Part of a small language model's weights: tied embeddings, a variant of Adam for these matrices.
MLP neurons of a small language model. Each row is named by its layer, matrix (gate and up: input weights) and neuron, and shows model dimensions 538-633. Each number is 128 + 24 x the weight over its row's rms, rounded and kept within 0 to 255. A neuron's up and down rows have the sign that makes its largest values positive.
A block is one neuron, or neurons of one layer that tend to fire together. After each block is what it responds to, as a language model described it from the Wikipedia text at the highest values.

L5.gate154 [ 91 101 153 133 143 123 117 165 123 129 157 162 173 173 164 107  98 142 166 154 126  81 140 110  67 119 174 182  91  98 136 113 146 138 107 142 143 138  91 150 129 141 124 130 154 158 137 136 148 121 112 138 136 164 120 136 135 142 137 155 130 144 189 141 158 157 107 122 129 129 125 149 158 143 133 174 140 121 160 119 126 105 112 144 114 174 136  94 133 156 116 152 135 134 139  76]
L5.up154 [113  96  85 131 116 100  69 163 120 125 173  93  99 132 129  67 159  99 103 129 119 131 147 140 122 178 103 141 165 125 144 118 126 163 101 132 173  91 157 118 166 145 168 178 131 131 164 112 146 114 113 140 142 154 106 132 140  94 153 138 179 133 129 139 156 143 122  97  98 149 109 136 166 127  77 134 138 116 122  76 129 146 113 145 152 135 151 143 177 110  73 147 121 130 128  95]
L5.gate1244 [152 117 148 128 121  94  85 115 117 119 101 113 132 138 129 154 117  98 106 112 125 174 134 156  96 155 127 130  66 112 115 148 154 101 103 146 165 125 162 131 108 164 164 131 154 131 183 118 133 120 128 102 170 168 126 138 159  77 134 129 143 184 138 145 113 137 151 146 112 154 163 124 110 121 116 133 136 109 129 155  99 140  93 163 105 164 134 109 149  92  98 154 129 122 130  94]
L5.up1244 [126 149 125 176 127 149 113 130 106 130 124 125 106 166 135 103  88 108 123 142 143 124 156 114 128 102 134 149 108 114 112 150 119 168  80 160 129 153 129 158 107 120 104 111 188 126 144 148 143 124  85 119 149 144 152 128 159 136 102  99 129 154 133 118 120 110 113 139 103 132 162 131 119  96 108  98 163 136 116 124 119 107 131 157 143 128 122 148 151  74 109 128 112 183  86 118]
Plural noun suffixes and plural nouns, often the last piece of a split word, plus linking is/was/are, e.g. slogans, suttas, screenwriters.

L4.gate41 [126 109 152 137 169 124 125 149 137 141 164 162 137 113 151 154  96  94 137  98  98 198 141  92 112 113 129 119 117 118 127 150 161 143 109  83 150 107 146 130 105  83 106  86 130 119 131 105 116 129 130 129 132 139 138 126 182 119 116 154 127 119 133 118 139 144 137 104 144 119 152  96 152 111  86 131 139 108 114 149 117  91 170 108 143 147 108 112 117  60 113 148 164 132 149 166]
L4.up41 [143 158 134 153 164 178 127 144 178 145  99 139 112 133 170 193 163 132 144 149 152 151 109 133 102 115 107  25 110 141 141 165 186 136 109 118 124 149 176 157 133 133 140 102 123 140 141 143 113 128 184 180 149 157  78 161 139 117 107 129 164 158 107 150  97 129 133 120 163 153 122  92 206  84 131 118 152 167 116 125 146 134 144 103 139 112 133 143  78 111 131 154 133 129 158 132]
L4.gate95 [149 164 114 103 139 130 127 106 124 135 125  98 132 111 195 109 137 147 199 143 177 126 133 167 110 102 145 113 115 128  99 110 121 159 150 152 114 125 155  84 110 119 123 137 106 121 140 140 130 118 123  89 147 167  87 166 158 166 160 109 129 122 177 116 143 114 122 143 126 179  99 164 110  90 144 140 115 137 116 113 139 155 136  98 150 136 136 148 116 145 118 141 135 123 159 120]
L4.up95 [148 137 159  67 153 137 104 135 131 130 111 102 135  90 201 152 122 103 118 166 156 162 149 140 105 121 135 113 113  90 138 103  99 182 138 132 100 143 184 121 120 103 139 175 105 106 124 160 126 124 116 112 135 165 125 134 141 150 141 129 169 118 141 126 150 110 157 122 159 131 141 130 118  68  91  88 135 157 124 162 129 138 159 164 131  99 163 140 128 138 128 128 144 102 140 130]
L4.gate239 [121 132 137 135 141 141  99 114  97 144 108 112  61 137 146 129 100 112 118 142 163 157 128 156  99 204 135 128  80 140  93 107 125 101 136 142 191  89 194 151 111 105 151 158 163 154 180 175 106 134  89 112 202 106 123 103 122  84 136 161 145 131 187 156  90 140 121 162 136 127 119 145 132 123 155 106 158 115 157 119 133  93 116 115 112 140  94  97 102 102 113 126 150 108 117  95]
L4.up239 [116 104 158 133  98 104 117 141 159 125 113 111 107 137 150 136 104 150 119 129 171  89  81 104  87 168 140 156 113 103 124 141 141 138  97 119 148 135 166 137  60 157  92  84 149  87 128 133 107 157 124 102 124  91 139 129 122 124 126 140 129 100 170 149 148 109 158 136 156 124 174 144  93 104 127 157 130 155 180 108 149 109  89 108 156 117 137 158 110 113  99 108  99 153 116  96]
L4.gate258 [127 163  80 114 174 115 105 193  84 122 154 127 143 145 149  91 116 127 118 116 159 118 138 130  78 109 127 149 137 151 126 185  88 129 122 105 138 156 117  88 136 143 148 124 104 168 119 161 152  37 126  94 104 142 163 111 104  89 121 122 111 133  94 117 161 131 130 115 137 112 113 129 112 118 171  92 107 161  92 146 157 143 106 150 111 160 109  87 137 144 151 162  86 148  95 121]
L4.up258 [144 106 173 109 128 126  98 154 149 130 130 120 168 154 150 100 149 149 122 147 136 120 137  95 154 157 153 112 120 134  99 179 115 133 164 156  89 116 106 114  60 132 121 120 127 148 134 133 133  77 103 136 125 142 114 141 100  92 105 109 105 174 137  96 152 115  77 131 136  96 102 156 147 110 132 182 125 140 132 127 121 175 115 131 149  96 141 151 163 111 182 129  91 168 155 111]
L4.gate414 [153  98 107 107 178 146 110 112 100 121 121  90 106 101 130 138  90 105 128 145 145 129 143 163  88 141 106 133 116 112  94 129  94 127 178 153 158 107 125 121 106 114 115 128 113 120 148 142 120 131 184 155 169 165 132 179  97 123 115 132 186 173  96 112 126 142 149 148 130 144 128 120  94 123 141 115 142 128 124 123 152 112 104 119 136 101 122 147 151 122 171 136 154 101 200  88]
L4.up414 [ 95 156 158 165 109 109 116 170 114 112 148 112  94 139 144  94 137 157 134 142 130 112 134 151 126 118 133  96 154  94 115 148  91 100 149  86 155  97 117  92 124 167 120 136 114 162 116 113 168  98 111 114 120 142 141 116  94  57 107 149 112 108 106 143 184 131 109 109 160 116 116 180  89  85 118 119 126 143 147 119  96 149 133 174 127 127 132 150 124 106 151 121 110 137 146 118]
L4.gate430 [129 105 161 130 133  83 140 151 143 106 127 119 104 140 159 173  86 126 145 147 124 104  92 138 127 162 126 134 150  80 152  95 110 162 126 150 140 143 157 144 124 138 104 120 181 122 120 154 170 127 156 138 137 136 125 117 104  91 140 145 155 139 183 173 147 126 120 111 168 112 176 150 105 139 127 121 131 115 141 133 115 114  93 133 111 100 132 153 102  99 143 148  94 111 155 134]
L4.up430 [131 140 115  76  93 151 109 115  95 132 123 124 170 105 129 108 132 111 134 123 133 113 132 117  76 144 108  96 105 163 104 163 105 133 153 153 100 140 126 158  97 140 178 183  69 143 148 144 109 124 129 136 137 137 135 134 131 112  68  97 129 140 112 118 122 111  90 123 121 144 100 114 123 136 126  95 158 108 101 129 177 146 157 112 138 103 139  83 130 129 131 127 106 166 119 115]
L4.gate1009 [132 118 124 145 168 103 105 155 131 145 138  77 171 136 172 167  96  97 147 127 139  86 106 179 103 195 145 169  92 134 101 141 131  97 129 125 181 103 155  90 130 172 120 146 110 136 125 138 166 115 112 137 120 116 163 117 129  94 117  99 117 121 140 115 131 119 114  97  97 137 180  88 148 137 156  87 138 126 176 130 113 120 101  89 113 116 136 161 140 141 102 159 172 119 116  81]
L4.up1009 [146 123 154 167 110 120  70 151 112 159 135 126  96  92 121 165 101 160 121 159 152 138 140 148 111 154 115 155 133 135  97 141 111 111 122 177 115 106 109 126 131 157 106 157 156 102 139 192 147 127 166 156 125 137 132 103 110 122 137 161 175 108 211 134 124 116 170 143 132 103 143 122 121 190 118 119 143 142 182 154 155 138 147 127 134 148 127 134 151 107 129 149  73 135 108 137]
L4.gate1690 [191 113 108 112  85  97 162 165 108 122 166 154 179 101 126 163 141 151 141 104 151 126 118 129 111 147 126 173  86 128 143 125 159 149 139 139 158 142 129 109 115 124 149 100 145 116 132 119 148 123 101 134 102 103 169 110 133 122 145  94 146 142 117  77 112 161 104 126 131 125 175 124 141 121 131 131 151  84 102 108 140 102 153 106 146 127  77 109 125 114 108 166 136 122 145  95]
L4.up1690 [126 122 168  80  71 137 139 153 118 101 149 142 133  43 116 117 151 133 146 120 154 116 145 123 137 150 122 171  93 194 155 117 116 152 162 119 122 131  98 115 116  95 147 110 117 145 115 128 177 107 120 155 110 114 164 119 153 140 138 114 170 128 113  98 142 160 102 149 139 117 157  93 102 147 129 113 132  68  95 141 122 135 173 152  98 156 123 136 149 131 143 162 100 133 123 101]
Head-noun tokens or final plural word pieces that complete a noun, often right after a or an and before of/in, e.g. account, version, explos-ions.

L3.gate294 [105 152 139  99 126  65 157  92 142 133 161 141 143 166 192 141 105 124 156 100 123 113 127 113 129 150 168 137 138 134 101 151 136 124 152 142 111 133 123 102  99 153 131 106 149 145 119 168 125 158  98  96  87 143 149 113 145  81 195 128 132 105 140 126 146 120 118 126 112  92 131 133 164 133  94 161  92 114 160 141 106  94 150 127  82 128  93 148 103 112 130 180 113 111 110 113]
L3.up294 [109 141 156 125 177 115 138 151 131 152  98 151 193 136 166  84 146 120 167 111 104 120 131 110 169 150 157 113 104 134  91 155 141 109 172 151 129 120 133 134 128 135 136  78 131 134 115 132 163  99 140 144 141 110 127 162  87 135 150 113 123 132 172 126 147 154 164 141 136 128 139 160 143 103 101 125  98 114 124 124 118  89 142 138  87 148 103 140  87  93 150 135 127 144 109 106]
L3.gate723 [108 122 158 105 133 118 150  83 112  86 117 120 122 153 118 119 107 146 168 129 108 112 129 149 124 131 139 141 129 117 103 110 124 114 144  68 129 128  62 134 125 114 116 119 159 142 108 128 128 136 117  99 141 119 136 133 126 153 190 126  83 157 125 137 151 145 109 125 156 130 118 140 142 161 123 134 129 142 144 133 105 142 128 118 105 127 111 164 151 151 157 182 164 137 134 154]
L3.up723 [164 116 169 127 115 117 152 141 105  98  91 107 125 157 122 166 126 132 137 135 149 150 164 138 101 151 124 119 149 123 109 135 126 102 116 109 101 145 120 121 104 148 110 152 110 128 116 133  99 127 152 137 138 123 116 151 112 155 173 129 128 130 145 140 140 122 157 121 166 165 124 126 155 137  93 163  94 105 137 160  94 143 137  90 156 145 145 119 136 156 151 136 143 134 151 148]
L3.gate1204 [ 97 143 126 131 128 119 121 116 153 114 137 160 139 145 135 126 121 153 149 127 102 121 133 158 133 144 143 124 110 120  94 151 112 119 181 133 100 165 101 120 151 116 177 125 169 118 109 167 124 140 121 138 112 133 126  77  78 163  64 129  94 130 180 137 154 106 115 109 144 187 120 124 115 136 138 105 102 168 132 100 124 118 100 118 137 130 127 161 129 129 103 138 129  91 146 121]
L3.up1204 [121 145 145 147 125 152 130 153 131 119  59  96 117 121 124 144 114 122 158 134 115 129 124 136 119 108 141 139 110  84  99 141 132 127 120 130 124 151 127 110  96 126 155 137 120 143 118 154 106 128 135  98 137 106 128 130 125 136 113 120 119 117  99 118 158  83 149 166 121 118 144 121 142 150 133 150 140 115 138 123 124 130 133 129 165 114 131 158 141 155 101 131 185 120 145  93]
L3.gate1426 [139 138 124  82 107 134 157 183 104 126 115 133 105  93 144 144 132 124 123 109 110 122 148 132 154 131 123 125 109  85 162 177  87 110 172 149  95 110 128  96 105 152 123 161 109 155 138 130 133  95  61  84 145 149 144 121 110 151 138 135 139 120 156  88 152 114 135 120  89 142 106 133  98 149 136 164 143 109 118  81  98 139  95 149  86 134 104 113  98 122 156 131 122 150 137  88]
L3.up1426 [113 157 120  71 120 149  93 138 139 149 129 110 121 122  95 124  96 170 139 147 112 176 154 137 109 124  84 128  68 116 126 195 118 116 161 127  81 156 150 112 106 132 115 119  95 139 111 150 130 100 146 118 142 121  79 163 114 128 121 151 136 123 155  77 162 143 145 161 130 106 125  98 120 153 119 138 143 120 112 122 109 140 152  82 131 146 119 136 120 106 118 119 106 109 118  95]
Relative pronouns and adverbs that start a clause about an earlier noun, such as which, who, where, whom, mostly after a comma; also sentence-initial This and When.

L4.gate739 [138  99 133 136 127 131 143 127 152 125 119 117 121 131 100  90 101 153  94  94 101 107 107 143 106 108 138 135 118 113 121 127 109 129 155 141 124 113 124 131 161 112 112 168 120 126 173 171 166 104 196 122 140 147  93 125 166 114 131 107 139 146 113 121 149 199 141 157 144 141 117 102 160 147 171 155 110 164 152 142 119 142 131 144 126 155 137 143 132 108 163 138 140 132 139 152]
L4.up739 [164  82 128 152 142  92  96 111  97 107  62  89 149 104 151 136 172 137 131 129 193 179 150 119 112 101 108 115 127 142 119 129 135 148 102 127 162 118 109  93 123 104 115 117 139 139 141 169 117 119 126 114  94 115 106 117 100  68 109 132 101  89 104 129 139 109 163 156 141 145 128 132 126 112 119 129 148 130 123  92  84 126 110 160 111 129 136  77 118 122 140 156 110 112 145 137]
L4.gate836 [127 121 121 153 146 122 141 121 143 145  89 129 119 100 118 128 148 117 121 149 118 111 140 121 137 149 123 160  99 166 137 108 144 107 158 126 177  84 142 129 142 113 125  84 122 173 119 129 130 106  82 136 120 150 108 150 102 117 115 105 160 133 128 131 147 133 153 125 129 121  89 130 115  95 192 113 193 131 121 114 165 122 147 148 140 180 119 141 113 152 153 124 159 126 188 109]
L4.up836 [144 110 112 148 192 146 123 120 148 148 138 100 188  76 154 132 162 153 130 108 158 119 127 154 160  97 133 100 105 148  98  95 148  95  88 157 123 126 156 126 129 126 110 140 176 137 138 121 139 124 110 116 136 136 104 113 106 143 128 142 104 116 140 102 172 139 102 146 111 137 138 106 104 100 101 133 127 132 170 109 176 134  89 164 144 144 150  82  62 161 170 137 149 110 118 138]
L4.gate946 [138 108 116 101 157 121 135  99 128 122  97 137 132 135 146  77 119 121  93 120 172 116 123 144 107 134 164 157  80 139 149 144 105 120 135 127 181 112 159 106 128 105 115 169 139 165 164 165 132 130 133 146 118 167 118 180 124 131 134 119 109 139  99 133  98  79 130 168 134 142 129 172 118 142 131 106 147 146 128  46 110 122 117 105 107 136  93 128 124 112 106 133 121 117 140 151]
L4.up946 [163 161 106  81 126 137 154 166 133 105 122 138 153 129 114 134 143 105  83  98 150 137  97 137  95  90 136 118 136 124 199 140 131 121 132 115 128  99 175 105  99 124 116 118 101 132 116 140 143 123 127 101 136 141  75 117 153 137 147 136 122 126 147 173 173 121 144 123 127 151 106  70  87 132 126 157 114  89 144 113 162 169  96 171 121 142  89 137 114 156 148 118 132 107 141  98]
L4.gate989 [159  68 139 101 112  79 142  79 137 120 136 134 175 102 109 118 128 131 109  99 134 171 129 137 116 133 126 127 112 102 111 137 115 113 138 114 145 125 131 106 143 114 125 150 146 139 126  78 147 117 123 114 125 158 107 147 145 147 111 151 130 129 107 133 135 126 138 110  77 174 121 117  89 162 163 143  90  66 167 169  95 167 123 139 140 164 100 116 136 142 124 154 189 130 142 110]
L4.up989 [130 120 146 103 110 106 154 141 132 135 148 135 126 120 119 129 169 149 141 136 162 135 126 100 117 111 116 138  97 125 115 108 141 105 160 126 120 134  98 147 150  98 132 168 131 104 163 122 109 113 118 118 114 131  93  93 110 142 134 146 123 128 115 145  98 132 118  62 169 158  92 120  72 149 134 165 139 119 156 141 105 123 136 133 110 153 166  67 111 162 141 146 151 128  94 132]
L4.gate1164 [150 141 180 135 107 114 120 107 162  64 124 146 141  95  90  94  97 156 124 116 124 150 100 140  97 113 204 151 114 168 133 146 118 106 138  83 177 103 131  95 114 151 104 100 143 117 141 133 124 170 103 125 131 122 103 127 163 105 101 122  88 133 128 191 123 115  99 137 185 173 100 116 117 133 182 117 107 137 130 115 117 129 140 131  99 158 115 147 151 157  91 157 126 103 141  97]
L4.up1164 [ 96 187 109 134 127 130 103  77  79 160 174 148 108 107 127  95 163 116 144 110 160 112 108 165 108 108 163 167 147 124 118 152 142  91 143 129  83 103 104  99 114 122 127 154  84 121 110 158  87 123 124 178 141 123  93 117 145 158  74 137 154 126 153 137 155 144  96 127 136 141 125 154 103 183 127 128 163 137 124 111 128 140 118 114 143 123 152 125 176 118 180 131 142  98 161  97]
L4.gate1407 [131 111 129 118 154 107  96 130  86 126 133 129 142  54 140  86 144 148 100 147 141 152 145 138 129 100 119 145 120 162  92 142 120 133 140  84 143  91 118 109 110 160  86 145 119 110 140 124 158 158 118 155  88 127  78 138 169  96  84 155 121  97 145 127 124 142 164 156 104 156 142 157 152 137 187 140  46 165 127  91 131 131 165 120 130 122 156 137 152 168 129 193  87  96 144 143]
L4.up1407 [146 143 132 115 157  93  84 118 159 118 125 110 110 142 145  96 108 133 140  85 130 149 105 131 141 120 117 136 133 128 101 136 138 117 146 148 134 115 153  96 119 164 123 142 110 150 135 117 116 143 126  65 131 124  80 102 179 100 109 137 108  72 133 128 171 162  95  96 130 139 123 168  96 134 134 123  90 153 114 129 158 138 151 141 125 130 142 144 111 156  59 134 146 161 125 138]
L4.gate1431 [158 114 129 134 135 130 166 130 145 125 110 126 148  73 139 111 145 177 123  79 159 174 104 187 117 141 135 114 143 126 130 143 167  96 171 113 140 127 122 131 114  94 106 161 133 157 104 166 140 119 123 155 144 126 110 119  95 122 119 122 166 151 144 159 135  97 123 116 111 194 129 174 134 132 123 140 128 129 107  72 134 174 144 143 104 151 130 154 124 135 130 115 135 147 195 155]
L4.up1431 [159  99 131 105 182 136 125 134 138 122 138  75 112 165 137 151 123 158 147 132 114 131 166 138 135 114 152 133 145  96  93 107 155  93 153 164 154 135 129 130 103 112 141 143 146 143 121 138 113 171 103 145 119 125 120 117 151  87  84 110 138 119 158 161 150 166 101 134 125 132 101 130 113  96 164 123 145 145 108  64 145 151 137 156 121 148 130 156 169 129 106 117 139  97 131 163]
L4.gate1590 [124 139 150 103 168 108 132 136 114 103 133 110 138 149 108 118 154  84 115 108 153 108 120 159 107 113 164 133 111 118 105 163 137 151 153 126 151 115 173 117 116 142 178 119 106 105 135 176 107 134 145 141 109 190 134 162 126 111 166 110 118 131  95 152 132  87 164 127 112 128 172 119 126 117 135 140 121 120 139 119  68 144 154 126 107 150 105 122  91 155 133 168  91 123 143 103]
L4.up1590 [153 137 157 106 147 192 114 107 165 101  91 140  91 132 146 108 148 107 130 130 135 150  95 142 137 100 106 152 127 120 141 141 119 122 182 140 113 104 116  93 128 123 118 122 132 131 155 130  91 105 124 117 122 145 107 122 154 152 107 145 131  99 107 164 154 120 145 112 127 108 113 116 143 147 164 180 142 141 155  98  86 105 123 117 119 139 126 110 137 127  99 141 115 133 130 143]
The token right after "in" or "In" completing a phrase, especially "In addition", "in order", "in which", "in front", and years after "in".

L5.gate28 [112 125 113 125  99 145 160 123 125 111 109 180 131 120 158 119 120 139 129 115  87 156 109 176 123  91 151 156 146 151 113 108 148 128 152 138 172 143 107 145 103 141 169 154 104 117 137 109 149 109 141 101 125 146 113 146 183 148 139 105 155 148 145 138 134 129 130 153 157 156 107 152 123 115  95 156 182 142 159 121 114 129 142 111 105 156 111  58 158 104 126 163 139 139 139 127]
L5.up28 [131 190 101 139 156 152 133 125 163 150 116 103 116 140 162 159 145 102 162 138  92 103  85 102 114 101 161 161 150 106 154 159 142  76  95 116 108 138 137  85  73 116 143 130 125 153 152 105 110 115 150 128 107 145 124 152 121 103  99 136 131 150 137 130 161 149 126 114 123 184 161 117  70 107 138  85  99 114 107 146 106 105 126 133  96 129 156 137 101 155 134 134 143 176 136 142]
L5.gate768 [104  86 160 152 115 128 129 141 149 105 104 118 147 108 135 116 154 157 146 124 133 133 119 131 132 115 156 139 127 128 102 122 160 123 134 120 174 133 116 137 125 159 107 155 109  99 151 132 128 121 116 131 129 125 134  93 118 125 161 174 152  78 128 166 131 126 160 151 118 159 140 119 113 130 144 145 110 144 127 126 160 147 153 126 101 140 149 152 157 144 130 176 127 138 149 142]
L5.up768 [110 114 150 158 187  97 159  98 144 167 115 143  82 135 125 146 149 161 132 135 102 122 133 101 195 145 113 116 143 111 115  97 164  90 118 116 122 174 110 108 101 101 120 150 129 125 136 111 128 150 136  95 132 119 144 140 121  99  95 129 137 119 116  89 106 118 128 117  98 113 120 113 168 101 125 157 122 123  87  92 117 111 119 119 125 147 126 143 145 149 136 175  77 139 111 134]
Words right after a preposition, mainly relative which or whom (in which, from which, with whom), also other, such, support.

L3.gate426 [132 109 138 127 158 125  63 111 136 109 143 102  83 141 153 160 113 120 123 119 148 143 122 172  87 130 130 176  99 116 105 146  83 118 143 148 183 118 140 104  85 141 159 118 185 134  93 105 144 139 135 108 125 153 136  95  94  69 121 136 143 170 179 116 139 110 163 129 141 125 159 149 115 141 101 149 125 110 140 123 124 116 114 100 107 119 104 154 118  93  88 134  98 120 129 110]
L3.up426 [188 122 126 142  99 116 118 138  95 125 134 114 134 129 130 115 111  90 112 152 138 105 152 176 102 151 140 148 140 121 116 153 111  92 145 164 149 114 118 109  99 131 140 154 123 117 125 148 104 129  96 150 161 156 154 116 102 101  42 109 138 139 122 123 126 136 122 143 135 109 133 150 173 142 146 129 169 143 121 162 135 143 155 110 115 107 127 135 165 128 149 113  89 140 143  91]
L3.gate774 [143 147 154 138 125 137  70 143 126 127  87 137 141 155 130 112 108 132 128 142 143 108 139 106  93 112 134 148 124 117 137 133 143 124 124 108 155  61 175  98 130 128 133 104 107 108 161 151 180 136 120 118 143 137 156 107  93 105 156 136 153 149 133 116 152  83 173 122 124 150 118 145 121 131 114 160 124 128 162 109 150 106  66 121 126 146 141 132 138  99 150 135 165  92 157 117]
L3.up774 [129  96 124 119 111 181 131 152 138 130 117 171 146 145 145 113 123 101 132 166  91 108 145 128 128  87 129 115  99 158 106 115 128 147  85  86 146  98 127 138 118 134 153 100  73 176 144 128 148 155 122 160 113 121 101 115 100 136 110 145 131 115 117 116 120 132 141 119 143 103 130 147 129 106  70 114 172 149 132 151 169 130  90 147 140 108 186 116 133  87 162 122 133 145  99 112]
L3.gate910 [116 150 169 144 102  99 121 128 150 112 109 115 154  70 144 140 103 115 129 127 124 124 130 142 138 153 111 115 119 123 112 146 122  91 120 169 123  76 142 124 105 141 111 109 172 139 140 124 141 128 106 141 148 117 179  93 112 150 119 127 123 158 179 157 126 114 148 121 120 109 137 116 137 132 113 152  91  71 122 107 142 141 147  95  90 136  84 119 105 121 177  92 142 134 131 113]
L3.up910 [162 133 172 114 107 158  76 147 133 134 129 113  93 164 132 115  65 119 151 138 167 112  96 128 141 114 103 109 125 135 196 130 114 138 111 118 119 142 114 105 112 135 153 136 147 138  89 134 117 149 157  94 162 124 157 103  97  79 130  90 134 174 103 145 112 129 125 102 160 110 124 139 117  66 110 116 188  80 145 126 153 128 110 116 100 130 118 132 169 139 120 141 107 135  85 115]
L3.gate1467 [126 134 124 141 125 101  96 133 103 148 149 154 120 130  94 104 112 141 129 130 120 115 140 154 135 139 137 158 144 116 146 175 133 178 160 138 151 110 161 134 114 138 141  92 134 139 117 121 118  67 131 115 138 149 126 106 108 155 156 130 151 114 173  94 111 134 153 119 139 149 156 129  71 119 137 122 109  52 113 130  90 139 135 127 170  92  96 162 137 147 149 131  99 103  97 129]
L3.up1467 [133 120 194 151  80 116 139 116 108  91 120 144 124 132 121 134 125 122 115 140 122 147 146 129 138 157 107 158 150 148 127 103 124 105  69 135 132 111 112 132 135 126 123  80 141 140 138  97 135  86 108  97 136 116 136 118 126 121  77 104 131 120 125 136 152 122  74 143 128 100 172 147 112 154 128 122 117  96 132 130 153  69 138 139 158 104 134 144 131 106 124 159 152 108 144 102]
Word-final plural or noun-forming endings that complete a split noun, like cast-les, photographer-s, screenwrit-ers, outsourc-ing, labor-atories.